From a checkpoint of a small transformer trained on Wikipedia.
Size: width 192, MLP 384 GELU.
MLP neurons of a small language model. Each row is named by its layer, matrix (down: output weights) and neuron, and shows model dimensions 0-191. Each number is 500 + 25 x the weight over its row's rms, rounded and kept within 0 to 999. Numbers have three digits each.
After each neuron's rows, "raises" lists the tokens whose logits its output raises most directly, leaving later layers aside.

L11.down352:468499484521491498518517515498567486471450520479530494530537486471497509512530463473552482476438515575526482498513478462521504470491578488529489501495497487473481514440515503497509493532531513499510473483497422515528467483510515520500515511493490524564458504468477487466477506506500468520500479515498480512482514468497522530502491460545491501490517487476517504507486515510530509510480517546522522482460487520497509487482500498498516537483561546516491459497509502520555508507509514465526491465480497466513486522500496535525465483505478497492500482491485521488490553486488472502
raises: " ", ".", "\n", " and", " |"

L11.down235:516496502525508503507512541493492518506533477486504460494535488483542491479496499445481511502482470511497521498497462468463486509507507546502504501471537491559483511523516518496532577497478463555512469512490553490494515529518502482489479527501484504523503536468483499483519540524454435520471459511525515465481489467500466488511503582488502508461505454500496498513472501521506479494495533534519486494467497507507479521504444483508491508478544508487528474495523464496499473528466450482514469479543505480537495516542513473548514466517473457502511532509503496499486499490533518513
raises: " of", " ", "-", "s", " in"

L3.down124:488537540479539540486520514520496488489486475546460458482509496460530569526489534443483482469478496481508511524499504500509564483502510476486483523521457480480507513463515478488494511485520463510501482437482461517505482515544500535519480512503483467519492518508505493504514499512514493494511550519491499490480505435499510477479526471523496503488505458504479502474485519575548485526492489540490499427456523526530504502518487458487487503496515517519490519501511508547524498539534496497442507484474572486492495492478482491503502501524509520525493484501494556520490527500494491518
raises: ".", "\n", " to", "-", ","

L6.down9:503512517506549507482486518474499483502488481501463532532568521510490531535516517534499532527540479493481535491489522485473470511511533486487496518507506466505476506480469526566495470556489509543477538459466460511492537472507525504504508496477466526512510507511472474528521472484472513474504502506505529545521500554511489461474511471516485448488517488511492453466515464454517505507488477500507527518477488539496491471501472486481468497458529502532483530491494453504491487529567458478512492528516490525499540482501506479495532471494485499485439489490498502503522522477458551513
raises: "e", "es", "ous", "ca", "ement"

L2.down383:538499477534498506485465494483543456518521487495470462530457476517532515530514448500492527484523470538471501503476504488512530517523518489531557515562486472504479527501487505461526494503484520494506488486494501559530506501487554499528519506500451541503537500536523540483516494508455468539511469501500571532484499447499529501497534496491514474506481500495463471502513499458516491461498480492511504484520485516467510495493490482472492501498464517476496499503503460497521511528515480516486513471485493531506561504531447542511478494539458466520467487461493475503544473494483473481
raises: "-", "n", "s", " ", "."

L10.down216:492508488551479496517485533553533521533491458507486547425495490518518500484507544516487470508471519510496517495464502506529531529481493506493474478517484533475481531458501482493526481511528482511462516485497449482542529507490472503494508520474504513533482477541512500535476497514480511504467515525515487526455492481514446441572486489477516502459530479529505506466506496501499551499512536484484496503494492460519482513511453522484505519491516499485526500501487485495464494514462506469448483543491555495521535452504501500496475548486537511475508512480461543524488500477496506539
raises: "ive", "es", "d", "iv", "e"

L11.down226:497485492470468510524484501509494516530471513483533463483507471479527482504497467499490499460484460522498457519511440491465497522510483494516503543527511486474519521523513536523464551520491482476500512491469496537498481495535490520486500509516515467522505486489503490444533478528504423495510508484513535498478499482463516510496505485534502527485521491487509522487499530533509501514444543513504494490451475510440484517509465493470537506534545442544463498502473539489509493492488486551512502468562509497492539509495486531518505497496505533495522488480525549473436545486493467527
raises: " of", ".", ",", " the", " "

L8.down0:525455463463458497516498511505458527518529489524483492497523480465456493487512496539510478472491478485501504523509455541530542510554532510519498532475504488489500506495524529539499490523489478500491457499496472491511473497488527504483474467532531493529496464521480480458477489528480452546516481464521512523486479472472518491496497476508457533497486502506521542520474475529505476480455502532498444481517499474488498518470518512481530510510529502546460499489507504535516518504469479513560495514512520483498477529465474537513478530481460521495481508445508583526509515495482490551
raises: " ", ",", " and", " in", " |"

L12.down348:462520494498518520478478489507516495511526559455510484547519499517502568512500547490529503506520503512505461493539412517560550513526483467515477532523557514449513465497520491511485495521488479491454507445517494515456488519507518520532494501480498514519498461450486455494502495503497429451497482517512506502498492492471458533515507493494507505485519498471500497498475494521490480473477482492502497509477487464503493522544542533491507546514480519526500493511507508473519501535477482520483533505487490507486503522514482519495468508473485528489520500482500527540437514502465451519
raises: "\n", "|", "”", " other", " others"

L6.down288:494484480530465494499478498491496511490523507543483467505553487475504508488521494520520546464466484504545492491569433504546506493463486531482503538492476502499452514518507511490541538479509550489517519482525487461489536456540507505467503506516500484521516507509499475448500529463483416525506480492524532503462476498492522499487486518537493519539532466518491507492507469511496503488457470491483472484474509453481471482513516541457480502542498519529481538525491528489518474532505503541517493492478519450537486489509469501513500518470498495482516512485500558486509531486509482524
raises: " of", " ", " and", ".", " |"

L12.down29:505499552506506511500509502518489474510463509521524481491468531518468481507510500527516506562424539598489509484512449546475525515515545527492488507472501471521552497473518482494508493496497508493522531488509513491502508455518487477505498492508492490515482493467510521444506493502517524482496489487559531493417465476502473512460527488505499514517504521514512527506481502510500524471490510498528462516479424458476495488520482508500500473493491523494464502511499555498512486533507528479507515516505507483524483484497518502488402506513516517517513480465476503497513515485484509524
raises: "E", "I", "F", "S", "R"

L5.down193:510481489530497516530552526492477534501493499468486494534487501510517507521553497497489524527496500517497504501506459523494434493524497515542498508508497494471519484440503495551478494472497511504540497453463483514547511543481547480537440487484494473494532500457495477514487461488506459469491503527528503480506491519513507517514472496485503521494507509471469475487469449516529534501511457469520449520549494509472526536471482538505537518489497495494473466496481462540546504531526494461451526487475491516481499486493479520532474501513480455499507557524535518504507477476519462492
raises: "ations", "ular", "ation", "ified", "ency"

L5.down199:498489528474524537457468485493520530499491498516468517501505477504529537498493535486508504484494486468505554472528521509518522526480486475543515515502513517497481516504540480452504520458451472499475465508528438514477538514548519522496479473469522528538469495478514501490499526506478521493543497496519506519453537469467502507529499476506490554460515507487488516474464526506537488494503491533470513485428536482504519503517515455474451483496484481529492470507500545488567532456510535483459500477486517523495533511492461505496522524526477506513507510532496519478448486526493492486
raises: "\n", ".", "—", " on", " that"

L8.down340:503495505529493526501469548467464480415484474483496520523489479450513535509531522505508477492486513558508474486492525496499507510533478515527443501480493533514512503488490513529525508474514505483502529489536510487501534476481506477533472485532459459497507558539547501516465480560497488509508486531512491473479483523525537510502484515448512495500472547487504526489487473495477499507501529512467510508475516477523467541512470491468548522505526523495494478483504533499519486514519495497531505472500459504464502484489512446566506490514481433471535527474459497488477486510511505529
raises: "tory", "ous", "ated", "ate", "ation"

L8.down263:494467508512467500483489549494491553509515510512493479445529479517522505521481489489480541520464508496478493538479500476478479478516477497500445472504504494467481495530503494531495500520513503511536501527538522503514492503481514530530457508515536504499533509530530489508536527445477515520458484480487518474499519506563511448513484510474537529508506457505515550507484518498495512445490490505482492517494516509560459433487490485542539478462476475480494470505522469488573490483508508503517494493489541501462496524516509500475517552521520554513486503504514493518500499434500464486
raises: "oidea", " Succeed", "ina", "cade", "ine"

L8.down372:517512503492496502538484495471539538528482466488546492479528509559507511523541517473502513527473512514507524532484488543520489499549488473493493501465526482465508509494523489520466517499473472511546492485448502501530489506545492440523445463479470557495517487496512464475472513491503496468497456537491514542485472472515487512528544449524487458484490493499486513558485497498477498523514469492500468508523501461513500468513456474505517515485472503472534430510515489534481511509496502507489543509552496497495541480503506532481549527518503528501486477487460501470540503515488496495
raises: "ation", "ations", "ive", "ary", "el"

L11.down29:511458450513477514504531476537513522508520520502515471478523503477486521520530501517526518479465507513485534499508430550489513525513554487513482529543505552461503497494474492504472461468530522477521484530472528531478484485490484462530506494495530451575492481518504465487483464488512459478509471509496469508485489481528509483515490484500504525486484496501501475530482504534496490531492502483521505493488503548421540546538544484500507514457510542498470566502498487441524506502462529485520484494464526471541478481484485475525483483510500510502517512487529497507491505493506482503
raises: "|", " |", "table", "ective", "\n"

L2.down310:457509499496509487450464537489520496497505440528461479475525517485543520523542522524512490518495506510535515535493513462505570487472509443495494518514540466461514505513528462545489516538500476520491527473510477534497503499501474511527510512473521477508505512488551482519504542523466510479515514531486518511413496516480482482524491455494483500481537461546481488514465526463497497505510517503494486485454503523480555528479509475511515471485516538512465476505482505489510496538510504500479497466512467494489497478492523529473481495529532523479485493492508519472503513493534438543
raises: " ", "1", ",", ".", "\n"

L3.down242:494512446533553480504495481513531476486492480503482491468522469503508501487491457507453498482485553524502529512491510475564514503511516493534524489538540432502460561498496520457488515504494505484523440482501490523509550513510501525552512485528459512462514569520494495497513498497469487525530473466492502492493500462486532488507509466511503487498499521524461521501545510499496531465501478499504483523501524512479482508527537504519459498467466537512488511506518457494533470500512495506494482506468495526474485495462470533525536511516514472509480510503487481456538442502460509539
raises: ".", "ome", "ario", "ary", "n"

L3.down291:481502505494516455459488540549513527463495442534496466496518497477520484539551518519488502484506497474507526526469506493489545525474512506545504495499495468470495570476528472521505520464516469483496511427497491515542474537506495524537491503504527498536507517491537496530517517499451509502452529516474502533471486471508517455467530482481476516498506448505529509507525519524541489523463502501500497467503496489482523499505468493499498485466500510551484527479520505487512516520537544451468474459490512516447505458480510543492469534519502543482507505506513500484480496475526478495
raises: "-", "s", ".", ":", ","

L2.down116:488482468484472532467521534476543521530494481558511518484483504509509513510493488488483532515503513482502465486520450541491506474490525491476508498500473523493515510483481498504498504482543496503488553460535480581478536475508497481488490497516451521519485510511530532482529498490486394491509486493480576508467504543494502515503515509472509469502459466556535484517485539473534494468482503481505536486536460537526521450504504488495498480499497519495502510463480506488501510506485507486477488511497513498516530459497521532497496527524537480549502487505487462510512499507474462455
raises: "n", "es", "-", "a", "y"

L3.down145:521477474468472480505483505516535485515504530526477487506484476450561513502510499481472486490507517538488483487469507514511544516500468501513468528487514525482529506533525474522510501452485504486464470469522520539480534533531516530484515520475463483576488563491554455470510517474497508508495483526526517504486460464495501464498515517516481525492534476491497458450493473526455500532488526493510479443471473491521504491469498481533493467489497505507487510548510495499533459534514503495495529501515508511487529480477442511535493503541510532551498525484456526514501507539490486491
raises: "\n", " ", " of", ",", " |"

L8.down341:500550484513485483458475517480509506480527504509527460498510489533504500534496486514497524538501545504466462496505464537524527470537530486473491487480496487509513513478558475517491488483500507493522535464489522496525532484487485493525466477515486483531502474492491500486477488524482517486552527485493512513485498549536451454498481482488498488520512553513508500503462486500450497482528498519513477508506488441487488442493480477541542508526463469509504498574481511497521494508524507447542520466477538487502488485485495449531526462508493455494531549496526506491557526491521499539
raises: "ations", "ating", "ation", "ative", "ated"

L6.down85:497494476481550534500487485477499485506496483557493434470527518499453497524521490494487524443489509498503490532532447489518553519439517489518545492511489498501491544474485488513487501490506506471491440483510513478527485527498506542498481530511468477499477518485457496503488520514493421503520538540499472546495463477505497492489519490511492515500502476515484485537480503520538517542432512504471528462497477507493523498480488455476510493514544498505514556484505525504542515542511525513525520484505492490488452490500512514513516503506509495516482465502480571496496497482527478546
raises: " ", ",", "s", "-", " and"

L11.down54:464492486567469499490456524510498509508550516525514485489545504497509499485478526478468491521526454518482522508480521466466487500526508515493514498514524522504442532463470546526504510503529490537491545498475452494500530507555523490486449469500507541515496474487483495503510508519490506511534465482519527495492455494497475468519543521557504478491541482507472479445541489486496511481475482472539525500478563468517488518503451530505519489510518477494482485521469466505471499492498471463511505527510531508505496471539463527525522498524457459507528534475466539494507495490501487522
raises: " ", "-", "es", "e", " of"

L8.down328:498496497481492508547520538511477493515482547486482479497516506494527519476519488509516501481496463509555510538547451492521509507457504464502549524546484496471544494504498502486497460501516482467496515504492512519468533493498505486492523493511530498482458505467535518423503502496507426504498499499518496462536520508460476443480525488532503514502520505514453516484475491532514494507487491515467502506454499514540483509465534485501472473503517522524510507501538481512533522499466478465526501465469549485515476499482495488521429474490476542513492500433512556495516521480532513490
raises: ".", ",", " ", "\n", " |"

L8.down142:494462487510518497477456513499495537481513493532445462485494462495438498499505498511518519500469477482491535525497472502537499467517485477492478509521544517466512468553511482495507493469486471473538525456523493460450493523536502520477537544503519471524463483522508458458474511502528497483535486530509510506474484498486516478492463464520477494493502516527522511513501526524476476546506481470498494444452513513484517499520506486471487521537517510513477508482487514495544519502514468544551531493496570525518496503488501515507454525481498513499478481469533521521482532494471547554
raises: "\n", ",", " and", " ", " |"

L10.down14:530452482524461526501480475480457510487497469500504491486496424521534505495513485500496528545512461502480524482497496475513516512475529495540502550514520503486490487525501512510528500515508529501522534505535471503492489473519470479510526474503452469490508488516527533468535440505512470467551464492509506514522514497514521472489523520488479460480477510537516501499479510511535502471506506494499533476523476516453487496487500553520514454475512455496542501515491461502464539504532509533490508448457554470523501451500506519508485511536461481488460486524510474532503505538460521548
raises: " ", "s", "-", ".", "'"